Weights of a small GPT-style language model, trained from scratch on English Wikipedia: 10.7M parameters.
MLP neurons of a small language model. Each row is named by its layer, matrix (gate and up: input weights; down: output weights) and neuron, and shows model dimensions 96-223. Each number is 128 + 24 x the weight over its row's rms, rounded and kept within 0 to 255. Numbers have three digits each. A neuron's up and down rows have the sign that makes its largest values positive.
After each neuron's rows, "fires after" lists the tokens most often just before its 100 highest values on Wikipedia text that the model never trained on; "fires on" lists the tokens most often at its 100 highest values on Wikipedia text that the model never trained on.

L6.gate689:130135119124129121118117122117097079125154124131134126136117138164150160143112157089119182125109133121119126124122125088136135124129154145094144094173122155150127096142103085117183096148130109119118158100106141107096132173137138154166101132126136090082142140128089124176111119078125105140107128101134118102134125147141113111173147176164133109145116137130133126125124148134160161118154
L6.up689:149123162106096137130122196119119073162107129153133101147108118113097120136127171115131152101136139116144134129116112103134110121115124130131098171143123160161121077148124081173185101132154108141113108139118114103134150146140094161138155112135175102131122116161115123168094075090145103122128112097097080127130093113183189090126140116136149148143116121169121153145066124152152157115117
L6.down689:142099154137103094130113137129117175150134145092144151120111126117071108174156134164085115133145141197090131115103114115179129155121130141126137152126098161127154105134114138148104128121105129114135095137128113157159162099158122104145145132134122135145138085114155114141142148125117123113128117146100123103108144089112193124125118095130101156172110135144134115134136168119127119125155
fires after: " d", " p", " D", " l", " Died"
fires on: ":", "ens", "og", "u", "ur", "ru"

L5.gate626:109159114105111220136167113112155127131111128135123109133170140085096131124124101162118131151079100110134146161110123163143131138126132195125149132138162125181108100141149105129163143151148122101131108122102134110126129118126164123137113109138163114098199135117097121135074104118118143140178100119142129114148134180130127158102104146159119119096094153139090093149133130112114112104148
L5.up626:135140166133104142174111129107137107146151114121124136115119102126131162123124122118116147113158119124118110131096178152172130185128133136129118131103123118116150137096141097154136156108094151151115105111161151113114118097106148062150080136169147093116111096110102158123134105128088108112140115148170158162152104093128093102088131154106145161158065123137100082120128154165115144125129
L5.down626:099141085104099165170134132150142108094123121119151119139130140171185167122113129144122094113153119106107171112083120071119057124149127123131174099127128117121120136115103126105151121159146140142131108107141119121161079144134141124121130159132138130189136112114070130151184107138131106139201101111114140103149157113148117157197141125112137133103115164120164117150131136140105123155141
fires after: " P", " p", " J", " T", " K"
fires on: "w", ".", "ul", "u", "age"

L4.gate331:079108119116141111145132173142129141142133095132112125169119136119138125088126179130119126085091106130141105132113151182118134152123130144144114108135154122117162143124167140121181104158123081172143111166143124088100132117174113147116158139091143109097132116166129134129145137072161137110111091084145084097082120144125126138147125153143145122078128160119116125102132182166152163081139
L4.up331:119118126070128148103158132117182134107092155126121163138149100124147116139130134127113122143089101155118156119092168105111145163182145150120138118097137122168137137139152122117138162145127126122126114186121122129122125140098097143139110162188138114161141158129094135098128117117136125172132165078152136149136083116167164092116095119141069135137140125056122127135128129143133133116171
L4.down331:132138130135147092156155114101141110142147152077075150114109160136153150104154130098115106167103155138125108134088122122115116149127119113139130134144110132141147112099082162151166147142127102110123150090109117132123142137123182159096160115109107140199090120107121121145172107125116140071149074089127138130110094071142162125071092156143124117152100149081118126151135185135149126113140
fires after: " g", " gr", "ch", "G"
fires on: "e", "ol", "a", "am", "and"

L2.gate487:106117089123101131151135129123101156095177150108124100117144133129135138144146127084118107120097094140127131129136162139158125172137180167129152103106118132159093135140132149083130115100114084128125151129147094134114149136127121144115103082104122128120087065110047165155167152102134142139087117117128075107106085157140113155145152141109101123142119139105144113106126149151144126118138
L2.up487:101126176166144108130082140170105108127128108146139115117156129122144166151133148145159129143120154134105117169126148126146121189150139175131091133162094115147121175135146076117161120117109172156082129124149117111138128169102103178148119114115116121123180146112111134117144118126168136118112131120139141135140121126116100094135140147117112120141105161166159123146115125147147100130147
L2.down487:105157105116084126100148136091132134122167159097105162116116141136113107108158105126118119149148135132116168111100141096164163159164144125100141151116124116078101130160130149078091112128082088142139152098137076132123119157115111150167139072105164094100068092113121136158156164180123092129119116097126110197127096117130102179160124144141154155154182140094169119114134127163129127146143
fires after: " St", "P", " s", " v"
fires on: "h", ".", "ch", "ri", "re"

L6.gate541:180125115087132137098134144086116070086170116136115100103131149127132139107102105120074140115111129149100124147126127167138133146163145134147134129093147144156118155113114177148118159144115129166112151106111104083130120102116169097155121164127126134155151115143112110126107126166106134146151137163128117098104123177121151106164136134128076120109101168116131111145101100109118109112166
L6.up541:139110141173158072137122153169140142096095109077112098067084089175089109163117128166168127167136133139167140135157093159115124131114161146149092102147140164119090113146132125168073119105092161152115098151147118153091144165074131129101100138152141103181143121114111143126127118149080153114145107130169161091134144125146126143116119155135131136158147166171152103114155165127104095138139
L6.down541:117118106119155090162137157114117092151144172121156137161136074123151146088121160129088126124133154147109073120108097107146169081138136131123109148097154103076108130164166082108162137105127112098119148101136096129126117163094112136132119074132070146140142150120153134123124135115125144141149129120093128170153180157143103113137126116110152172141116136120118148142137158154134172120115
fires after: "–", " ", "-", "in", " Fl"
fires on: "199", "201", "198", "ann", "196", "200"

L4.gate427:122148140098076119120119115138127138115106103117116200118117098116099091152164137129135109123106130119142137150113120163080062110123100151127143110147150144114120162168153131131117151103133152155105113140151133140135128139143115121119087112104104138101162149105099126121152138119103108099118141090124121122089136115118138140095136100124169151104150112076135125130119122110138109164123
L4.up427:101137113132122114129113137159124145114097124121149138180118102136123170125158140192095114104125120110210153136129171127162145178128136122160090104107121089147117105123167119132138121125120134125150123135167115161129149141128115100138164131137161123161115138166167100089089098118091134121146125133101118108126107112116158119119120131149104119107101126093112153126103166115130137101152
L4.down427:176123189144156133125164192083092152157130138137108107133095095102126148097106137113133147114101096099130142143128128106132104101129105134128133138129141113167130135151132127132130104149133119104127136158116114125136120112132176129118108139127152141075145093156095171126158097056148145128099094131150147147126130119190123128151127157107159084105158098105151124122142110120141105087125
fires after: " g", " G", " J", " Sl", "G", " Fre"
fires on: "em", "am", "ot", "op", "e"

L2.gate275:056094141212109119118136128119104124097169114111136119111101112160167135113140082088124124140117109118132140122151148114141134113126124117114132068133139103146140152113114125118150084162145116081108113115135123124151126146128118101133169161100132136121121123086141126145105125131165137115111067103101095141132171111089116112121178156114123107150119125150141122092115142145132113105144
L2.up275:142122145171149139134120134145166127149122123141094119133112122132072087132133103121151127075110156139165151152130127110110083133125101144130148101097109151101171114122096076154109104162109106116132112108182098105105146129163127127151176138182149105119141175130114160104138151159094137153150130143083063109158135102157155146114159154132146120082144108131121112137089120113160107099110
L2.down275:116144085139128157113141132117131094152148139125147089090147111116077107111101141086122105120123154117132134127107113112106113147107071121137116158069098110112093165134111111130126110097162121136109112111105152119080096171147165111118114154154132116100133115124126110105157121164148157117124173118119121134107172157154132150142112163129131136100151078128154163159133123147133100104118
fires after: " K", ".\n\n", " F", " j", " H"
fires on: "un", "==", "ul", "os", "ud"

L2.gate614:157116151120144147105144135094123102130114159133104112134182115158164122147142128109149155134126149116126101089118117147144165121127089136140173137134145111149128146185141150121104105156105098047158107091122102120096118147111106140110144134089106111076157120178172143111136130130155110128148088150087154135136143145145128120108133119085140130068126103065102120122130135115129155100125
L2.up614:138135135124159119116123142107122104111108115116145114109173083128133115152137127103159138126160107100104133099127173116140199112134131103107129119113134137115111150134106076151096110135123133120108133094088131066126116121138089159141133155157129099164098134151166105163116146140101141145096129137096128132098140125121152092139136141152112151150112083130093133135177148139133142146133
L2.down614:141157137104153095105139144126109123110099113139106154147123122111143119156175138116148150159123147118117119130093158174135154133137119150086135131150126099105078151148147143101143155160150126129126101133147098137076119129042128148146154107127128114133171136176183150147131111112112143120098161103135148114141133154184112152114171147111169149154148113107132128132111115137141099099125
fires after: " h", " H", " M", "H"
fires on: "ar", "ov", "al", "ard", "k"

L3.gate571:116086114106102148130148125125133109076141137134115125107119120129135161119117146131160165127070162177125156138126090123176099147141194122079104100071130117129157133105160098116143160130147114128102122152136140113151127114119121071133128137096125125178114123111107146148129124097139142130153156116140085146098160166150122101087126073145141147127132076149101128146114099127107133128162
L3.up571:125079140147120076148135107138198123138113133143108129156166116146111124119124091118148120137110182123112115121119104114164135112158105115124157125127154159139136131095132098139103119147125167165143137145113173166132152106123114132117111090132109127103110132161181138096123157147090105170133107191108141108138125097143088134132111090111133119144126104126091138135134081137110092142124
L3.down571:080132159110157109091100130151142100151143127144140080146153145111114141141131137128157156091118151130099093146167141129119122120085140057125072148104164140134145147158151116125106150119111107154122117141131096141085159165146155140081120120108102140113123154120152142098109108166122125147086110148116098109142116144115110158150095167157133142144152130156119132150137140141118099135107
fires after: " j", "l", "j", " sub"
fires on: "im", "ur", "ud", "un", "ob"

L5.gate444:129125131105140156122082117129151122143170150149107106118143136160120141146103098110126156154134180111119086160175144148078098140141194148081126148088134137144154158136118130125126122137138107137117174120074132109107108095115130125164138136070112137179161175110106184149069131129157140139126157121121140155139110116103160125130144125147160113135107139115101160116128146129138119140122
L5.up444:108121163111141151146138144114147158115114149183122133156134105170114092115170099148147134146130142134137117120141154133113170082133122143130130095112134123133079136165144083119154129128124127135151150104113095126123117129093081129130128092104143136107117121106166157152173109092150150162155127150126159104109144122120125117157123119115141162170099135118108087058168104111170100129112
L5.down444:113180163104108114183125153138149108135122154102106125184163092105159129135133113125160146158074147122119099126135143105152153118137112127123151114120089147132124160147138105158148109101114123092150148124145145105124120117113147157120123105096066160078145115167120163118138107122095148130112161103137118143188128165181079137101142105117115128126129122163127106163125152087114117118146
fires after: ",", " ", "."
fires on: "5", "9", "7", "8", "6", "0"

L2.gate606:130113162180158182132113175151084046159155125167126157135119128159106073144088126117104148139136131148124068086121181125125171107086163158111110124146143103147132121134109104148158109119103160154188096126138129157120128150112144126144078137142113126087134124194117100125150115136113133114145114138133137148137115129129085190092121144136120145111105112094129090115099132144175131097121
L2.up606:138112149158141157174116128125114113143102144136127140141121131105138169143099109152126160149164105119122130106119138113149173138122120133079120136157119135128167139132063153139163122148132139109122135130187103128108148120086117109151122163152135093134127146140134112133103152136120146131129137135106093124119116129141139126193158167144150108119132105115132150114115111093176146128076
L2.down606:121140149117132129129120151099137120198177145162126152129098131118082131181121094155104153100120171161151153072129123105153115146124122158129139128134142112119138129134087128137137128141122154107127111131176098098101122105156140113175133132131089134157084120113113106163144176144057124129114149143088140132138121120111100153110112136123147130114120121129158130139137141107159138130098
fires after: " Man", " t", " F", " f", " T"
fires on: "ap", "-", "ag", "rib", "ab", "ub"

L3.gate166:121119146141122131118169071143125108096176178117121117111191155144160158095145122156120125118134099129136124149173163111117135136140173142121111170140138135182112167172147160107168109127127134075096117117102152143125122167115145184136113119128125171124145180134093153083074147107105093118117117160167114095140097128103116168158118154104122135121146147110127119101141148118141121142124
L3.up166:122139150134127131157113137136131098118030101164134110150127124136134167118149149067126120131132124096146164108115116109151134087115132154128123140113114172134107146120075123112118141110124101097100116130151140119110114171124133145141083171145144090124120137138091180070130155093122122137105127137169136117122132148158138154151127127115101135126125153108080186144096148126137113129138
L3.down166:139137110087079143144159135139109183125102168150129147188126129110142139096097112099132154159147125098153133135173114096086144143101173114117112113102147096156108166144100139150137084141123130108119112124149158132084163163125138175161124130126052151103098108166121148149109144119117133119110145152159137138107086152127127165099093094116155156104143072111104134110147131127117130161134
fires after: ".", "h"
fires on: "0", "6", "9", "8", "ce", "7"

L3.gate590:135125136131112145158134148146099161113146103146130111143150175131107167148131120135103148119114102115117110124102131160119117129127120137079090143161122156134133107124130123138118149139192160107110165142194119139121159123122158170151110090101107093146110152135122135093107132138165094090105079110133104123126137128116157115131149159116122125094110133123140144127122148127145137130155
L3.up590:165143153106111115127149155118138156107077181112180138099154142090147157108155151152138108090134086138127104099132126141168150126079109126133138099153119100112133116179105136147097100167153085112101142128163134090160110042137092118113121106177138120142140146120128121144128107138061186120165151125117086146133132133142164145122163097122109124099127164138161113116200129123104132085123
L3.down590:118099138094116106152127135136148143136125141146149126172133128158086099115156122105168120149108123146116127114139101137136129106138141121163120106144113121147141157105155085119123095126094097181108150116117117115149153169145146155142129138147079149147136106168114164150086120157097113146135119115132121125150141132131112138168169068093143123146156143168165109130176132162168096116105
fires after: " s", " S", "ut", " hig", "osp", " cons"
fires on: "her", "ists", "ater", "op"

L4.gate90:097167105153183181166141113124106117146114143128137111114138132113141157071115099108145155161103141142125105141144183137096064110121118139113082150125127120169152133138150135130110089137133115126081146133108108095133114124140131145147082119116158173117145131142102138108136088117151140103198159131162140140119162118146128186141131115174107094095084153117135140143143116128073117096135
L4.up90:132173171086150116132140126098121167103131204125152141125082149137130102091133131142115133120124145166184123146123125105158113129144109123145140192139112141141124139097155122155139126115130163135108099113097136111124142083144142124110171153144161185129094149106135129110092087088082143170159125121148119159087099163118185097127086091098118131161169120092113119126115084139103098089124
L4.down90:138111140116066117120169118116162127160131099063112138117129136095130120150127062147142134092130135116114125068122120101171139182137118104174142157108134180129084057145146134159123131117133133116130117136112131148166129104137144082109150118140062111188116161122140125110114146134087148108126100105146111090110103133114125128096154111109123155126160109128097101149139118143157150108141
fires after: " Mo", " Z", " X", " Be", " Ma"
fires on: "h", "ia", "on", "ang", "ij"

L3.gate629:088184136119125151125107096141143119083169135123169130133133116106117161123120125159071098107125110153135142126144114125134151128127130157091111130176102080128125159136126151173118095146111165151128114094101155150143169143113138159163129111125106116153177112109144128149130090124173166113120117089162127108109126168147119128126128139136090105109128156095131123086158139127145126134103
L3.up629:125147181073164098134147153136151106141097166148083120124132156180118168122143195167142124110124079165089134119123158171097158147102174119164147146145120085113150119120136131151150135143131134136110166133168135152088145145149098111144126105139132135112178131119098116105129132097168141095162111162121110118138098134103120113116098123142136131088153092118139083110111062126172096121137
L3.down629:168099129111122106117154141140108113121106129117117159120104093086151182115124105149101127103112131164126124147146142077122119151130146143139138120110144140134115134098117135136122112143171146127103127170124180124093121133150115153147115116123098175101179158119123122141123057135109182156152142157125131112134096158168139089130156090144141095147123171127119130130095059164148131144119
fires after: "M", " Mass", ",", " |", "G", "-M"
fires on: " Mc", "ach", "ed", "e", " Mel", " Mad"

L3.gate337:138111121144112126134123073126134120132158136152156131159095157138106141112158123092122139114108100161144117118115100136119114133127129116152101123122119132130124138131100175122173179126166156143139106113111104164125135127119111131163142144057123111105116126131123176167150142120097122128091124119092187133150111116093078121116130128128067090174122100107162149133178118136114116129112
L3.up337:105075115109148151133122117152117081111169106119105148118124097173127148157128113174086140131142132183108119083129098144131098142106113102095123122125164138141084123096133110127108132138134089135089147142188119131130157110104098121130122108161104145139180112116119147158111168105131123144141159133095143096100121125131110075130127143133117145147117136124131113111102115091166106154136
L3.down337:100135129119139139120130151184144120169133119090103121135165180148148153143100137171119128129153102120111102133123109116152114146164101092152146144103093133107058082113111151110115145131141079100094128151143144107162126141098139117151122119125100110126122124083152139135105129140141136127116108135100179123153143101146068134100142143102126125100091158071068108102141130124130124133112
fires after: " the", " March", " In", "-"
fires on: " "

L4.gate290:153147105127163160137102131127103138146116117125152131074135138153063135137107092088133110111137140168145145142149068193147102119111097126143125131094156173128146102137143158096103131134122140129130091140165135121163134153117149116116133159098134181117114143116166131120093080128123149105148069169142110126127116081152123122084092147129108133133107130156149142142126134085126124098130
L4.up290:106161126133105126190141117127151170147130136110138122145131087166097129134162094150101158123128132132148128110179119154091152132107133125098128162114148129118115122115116129128065113110120117087141127112166123083122135122172133152138141152111140139134157163131111095144118130072090140163148115110127105150109133093138150172132125102128110132147131106111131106130116152113117130166153
L4.down290:136100138146134108173165086090130135147126147115123175130126149100154152121138157155113100137096142127097152106118146131133114132183140138152129146110154109111170115076095131100129118151131100120116108083119122117112101124130105129201100129177130126151124120136149082129166168134123153130101130108121145151085106115070104104121149101147135122127076098135090105105160120128134163142125
fires after: " ", " J", " Ju", "e"
fires on: "202", "198", "on", "199", "han"

L4.gate343:126160109088087148108056135125075088139152171119144127114163117094117156167131138120090175141118117155138135110125152153144130124109138120150120138132178154113150168111127095120089149133166162144146142142171098118107137105110135127178075101099096119121174145117110129121113118135121159132154154131117120096151124132132137096132110142152119099048112137092155178103178151135137132107132
L4.up343:059111147109136133107118124159125121144136127114124099138094146104083123146134114164092117171142119157150108084154092137130123126116147104128111175139120128100145123100182099138128119133167138095122106155162113125152086125132170136089116099131100098102107106141127132136094141125108164113154166079115120148112143156148095156139060107164126101080113116109139115092147148136137114166152
L4.down343:126140130127140127123142154124138174119129106135129123118110147106122077199123166119144118158147134106157094110144132147132138141133101132077099107125139143129092158133105131178154092096137145081143117119108147140159149140154102093171160091148146126135122171075148106143175131142088134146139164123110151142088125128135128098144114135129101114160142110105095112134108113143140144166154
fires after: " Z", "u", " Sh", " Bu", " gu", "ü"
fires on: "ild", "ad", "ort", "r", "est", "h"

L4.gate308:126177125165119153131056128131125100121075105144107131105120160114141134093104110131114166167132109117108183133177104116099135095097142110149143150105124161129156098111158109115131081070154132104124128125094167111126112132137119104121100127095105161134163123143068120099118150127149142107183104161124157102138183142107106165103117118096098133111119140139153137083097127135121103122163
L4.up308:115125130131088126132145160132111097155184160117141140121110116132145178159089120142121108160150134140140150103114163150119136121148111137115125144104104123153149138135126140110127146115157106191113162105126107085114149138150109112130091148115130144136112168137109175115109161133130153141103147098136117144129164131114106110117108092102138129142116132116132185101129158150096116095098
L4.down308:087148114134131092110129145118133088126094098127142152120125110083132142170128088125119147142136134119116087124112146096107096118127100107130154144110156113153101132108110124147157117104066087081111142160166112093152109147135103116096138115110091103137111122154133146101122127122111151122121135124106131170156119076115107121148169082124100146154111141111130144162127148112163180117124
fires after: " T", " Z", " L", " D", " X", "D"
fires on: "ia", "h", "em", "enn", "i", "."

L6.gate653:134150092111138139147148103104092138088159133114122165107117131146157153158106112146119147103131103172118149103121120129132093127122108117149095177143095117172166150115090136091092092138171148147121117138120125155148102174131156138113083145140119124105142143086118140108116124137155125086123109134131124115133116192165114126069117163138107072094118161106143119114114157124099078126148
L6.up653:120105083104152144127120112134145128123122117109094160154168172114143121100159114109120063165138115123097114136142130138184158134144116139113128147117126140100128090134116213131107160086118118128123142197149110129092094130111109102140150151130116160134115145126128147126130104154124132107098152144121131126136155128125167124129146107112083136139092137119139144113137157150090128129155
L6.down653:120096147111110086127114123126150121151106105110093111118117124139146147112101170126133126107100175132100117120147113160103148150132112169132130072109155083145104109153127164142123098090151089105119110146159136148130192139152109122139131136160124143153159127123132123133131158138135126175094076112149122149147143110135154119175128149144097145134120118141140137180147114156131167109114
fires after: " ", " v", " Mr", "u", " (", "\n"
fires on: "201", "202", "s", " |", "er", "198"

L5.gate448:104122097136165162125126131161124085112156113108102137129123144150124166119088135100161160116129142114100145123107174158137125134168133095112097101140135114175122119106177087130121116102110122126083123097108114138104149161114149106154155114147154084128113145108159112139134112114117141130137115141152130141130175122139109195109108154159147128144109128118125122084153118123144124119136
L5.up448:091129138128129133091141141085079145116091123133140143132090141129172108154104134155135116105154130134140132109140119114114126155109157132145093109154098134130111108117157109121145113153121125093132130142134110119167121106152130125102163120121132089174067156126152146169099141177106137122096090099122153107146153149122183142134131130138112137102104152153135111133099171098185110114130
L5.down448:128174128127133103123158135109081135122166125147100132096142134141147108095097100111141140148090160126137176119088135106122130128127116126128154145154113132129114115123146087119111131137141116131132113111108159112131151153089115127150153152125110099120120156159150109194101175112134120112159148154149143123155097174157162152110136120150127162090098119102110079135115175122146113173138
fires after: " D", " t", " d", " p", " T", "D"
fires on: "ur", " dis", "al", "h", "und", "end"

L2.gate455:139106142130160165187134132129129116127110155144079101157173180119094192146106126123187138121149144092107163122115158103105161102154121081154146149128128152145167120151093140126154120141143115098109136130109122145093140084107105151161159150128106105141124126109130140130147120143143160133128117111186123127110133122103131160166134158173078109082123089129108174101106097134104158125139
L2.up455:114158177127136108184121140104108095106141118124170156129167139094103105154166120163128136120103125149111102108112132092145154192131124088066112143103120154133119114136129170131125121165083141170140156104107089119165120143131092138133106157148133101139101129118087111121162127132090130125136114122143146136162147173185120148139124103125093092120147122128159129142130124135104153099089
L2.down455:151162137115152156144150136112116117067091108156146143132103116180115118100168177129156153173159137112109073136131064106133183114151117090123116117149138140142117132095122122130124153116148161123070159096138127158083107175120132113155171146160121097097138113082120130153134136130119142114105135131109094158130108148113142130147140153121128147158172110139168118139148106102086151126135
fires after: " H", " l", " L", " h", " F", "H"
fires on: "ard", "os", "ower", "res", "ung", "as"

L4.gate233:124083149143113195147109141085163100121105099122114177182149115142147102141128090188106140158115138102132146113109143147073163099103117082127091129162140096151147111096099111096105106142157130116109151138127174149170123163110111138091130138128121130139095110124099125128123148129123140120122190112136158145134141129143125113128090142142089099112129108155117082117150156119120116135127
L4.up233:141089156150155106119106119110093136115109092129137133135132117092109176133103124137143122136111149130130121105128092084122151089120147090106108092110103126115136138125134120121115126101120151118179126136120150137094105107136101099145165157100135143121110094083160196135148115189102115145117131158092101134126083083133157180132139162164137160128126149142114131136130132150123105113120
L4.down233:123157107117111093105108129115135139123110133117116117206100122156129133148125136154146142123113151106137111133160144114156140128133121130138109115135138188124112128145097143116145141084130079091134119086113110113106156130134104123173160110115102117107121111081122127169108124094114131106107171150142125137121134128081115136121147136151112142125135086138106134159143172169162124081133
fires after: " ch", " Ch", " st", " c", " v"
fires on: "air", "re", "all", "yl", "rick"

L2.gate620:147108132169135188151135121102140118123117118118115095153124147163141126178158112139128138115138141104134113162123109118153161122154097076124147107106104150135151139154112134082123151185144123122119123120088142119130167109077200098118117134121119153103142130128109162136117089114135098124177142116160131135064128148147122151156141157131143111071095126083152129113118092099135136120102
L2.up620:127119112122097135091127136131130155139128119122123123145106102124127151138164098133092113149110111103089131127139155137180169121146115107106122085079098182116112142174131111096111103153103170134093118128137117103140179161132110074120118127114119119118130098166168167139159171123134107114139124089131132135104082115074143114088122101107116095113160084162118130127066149080137189132113
L2.down620:165080146089120123113116127117102103156151118116110136159112124175154134165160136175142123154166125160159157109171110150138139098117121077110115120173122160120121137102151103133118137134145144111093129117121094095126105074133121102174133102123122088152101161121092173095163126131138150105140144145096100124135132146167133119144126093085141141139155117078151155118120112155131134076103
fires after: "f", " F", " f", " en", "H", " crit"
fires on: "em", " sem", "it", "ts", "op"

L3.gate393:097157144140141163130120089162138155115138108107152169078116162136137116151122112155111136150138108144113152142113131117145152095120099143141107120175149130090151102146134125090130106189104121143138132110168156105082143122134131156158165063117130141161156165106085153117117110095095131126110110129176123137113128124089094106147160131131138103155110110109123135120162110103115135128172
L3.up393:135093189125112161104118160128160111153116122118174140080153121098105112116082147159128142147128118168177145114147117124126128101109114126120157104116121152152103120102086158134131065183142134123147166108136123071116100114095104132110156114093111129114102099081083142142107072091153119096137136130131131129111152104112162160150163138138152134137143110173083124163157120117146168125110
L3.down393:131080151127100134126140144152166111138124103107098163136150125155148121068098165124152141080102157146144100130153123135139130143110115111118114159113147143162122092135097145137116161100111099123123130137153093154096148158136135084101128113130180110126122094137149127179127133132161110101111152099111146185154134129107141135111118153154064154114144120139156130120108096113130108133140
fires after: "ok", "ak", " up", " Gre", "ug", " b"
fires on: "ene", "h", "y", "re", "en"

L4.gate569:107151138127082174171146111137042129086139095115109123119135124129134135144158101100131116154111127119120111160117072131142117185148105131121161082142161097100151150115132107156176167149113128079095117073118117144120131114136105135184119117066140094114141107136095137140143138109094134105170116106123091158122105148126156095117114190148151150115144134164134126098152151110140092136168
L4.up569:130133153107081087127151133114126154139116138110117139084146135139129085143166154120132112099157124142079104095132144103158121136144139126087123155144134147136145169107112126124159109105119136147105139097120130125186122191133134167158153142103126127130080162119136134176087177104157120179066070107117127147112112124130116139112140128139128144142116139172152170130149125125176150127120
L4.down569:137120112145098097166126115128181108114110135148155168143170136104130103137159117128174148135173148135124154131133108149115093123114107044163148158114121152143086136136104126137078127107131127166153197149128108118185153086109118120117093097170104125111126130153115152155126154123140094136101142160193160112130139136136137153193139165131125100120111159106094109137126099151115121146137
fires after: " s", " V", "s", " v", "ic", " S"
fires on: "ar", "ch", ".", "z", "ro"

L6.gate676:103132103140079136141126131120079153138135111140137126135120113133121130127111131148155134144140130171149103166116100130169129152131103137167147126143119119149109111145144084096137132204121109125132108149168131106135137122094124088135080197154145144132139160137150145081100114117154148136178079101111113104137111135130129129119173143127130094107109147129133090142120138129133103089120
L6.up676:078144121161147135139110135160151111137140049114115134168122163145187132107169130126126097120142113127143131112111170115140141107139097140097111133141137195154164136154107132111144134088143106146109089155141113148119105116157085120102112174135147104123143111142116159104121138145154109164125090116118123109146142119092144138131084152124110152213149128159160113156127109109141099118134
L6.down676:139117129157075125104119108142154146175092099095130124135134137161127122134179106167107093155125134140130081165122083125149132110147105135093126112152148121134121142171130143108188138133091120135121110152133118125127110078124131104204122158144102129130125133111134069123112131160125145116125096090093154111115116094156153123147129092125108142152142093151107151123102131098137134123153
fires after: " p", " P", " T", " J", " M", " rep"
fires on: "res", "ers", " tri", "em", "aus", "es"

L3.gate356:149113099183144120115156082160185142108129125130112118141148172129171132102123129120105151112093089141144115057107105154112104125100141106134132093165149129165146115155117197122106090150094119144112167154114155145122140118133135110147116171123118127111117100101131120141141147159124111113103126132132150145102091108120111130157127149140069171080134123129105145122112103156087105120114
L3.up356:113165119126134127136122108131185138104134127110130122128129141178166153124111103120099183096156094124108140129085108153080098114160127132125143131159132126124113131145140165129136153154120160155123114130080088159109165094142099141167133135166127130128150151117101121151105169118137095134136111110115147115084103168170157155115101124105079184130098133116136120142167101127134109154095
L3.down356:114121143107107134160150131095105132127128138085099137146112105107150127121098104162134130126163115143156126201116140130167185161150146118143110158105109124112110181101108081118125125127128166124110151105106122138156134106132105095144124132184130123162111156132071107104115132106081169112111158134130106098110110144141143116132117097132119114177128136142152112108123122082131090163128
fires after: "im", "em", " New", "ol", "ra"
fires on: " York", "it", "i", "y", "ic", "b"

L4.gate446:139119071120105161161092130132115123134154104156128105132142134107120134099140106130092135124075096154141148134109124128139127097139142127128122125133175126114134148172149138109114065172169125141128167153143134163164135118103135165123120123090117065128159122123121116128112139165094075146156055120114162133131153131095087130136156119119083110126056124099121145146158141087174149148096
L4.up446:139125110119137128093125117107148158124115140151150121167128170126097175117147104078108179144151117134112082117094111126149124123131153139189115141114172084113113160120102115133119166096140108137093126109129139186122184131116128086102136110142103086111170134115089093168114151129166131117089081136106107126106121158115093098104135221137124134065156109139131122129122090152141113116116
L4.down446:113116159092137111145156122129146126149129096117104083138107115142123127098110138119098141104121119186157101136133145123109156112125158116107109108136131140134111135117116099113142113167101153139087127153100160140136174126141166162147098128097082114125106161134138151117130158142168114113121143114116157113136112162147120133102165117115082116146130091073132165157091151088129158144141
fires after: " in", " until", " In", " to", " since"
fires on: " "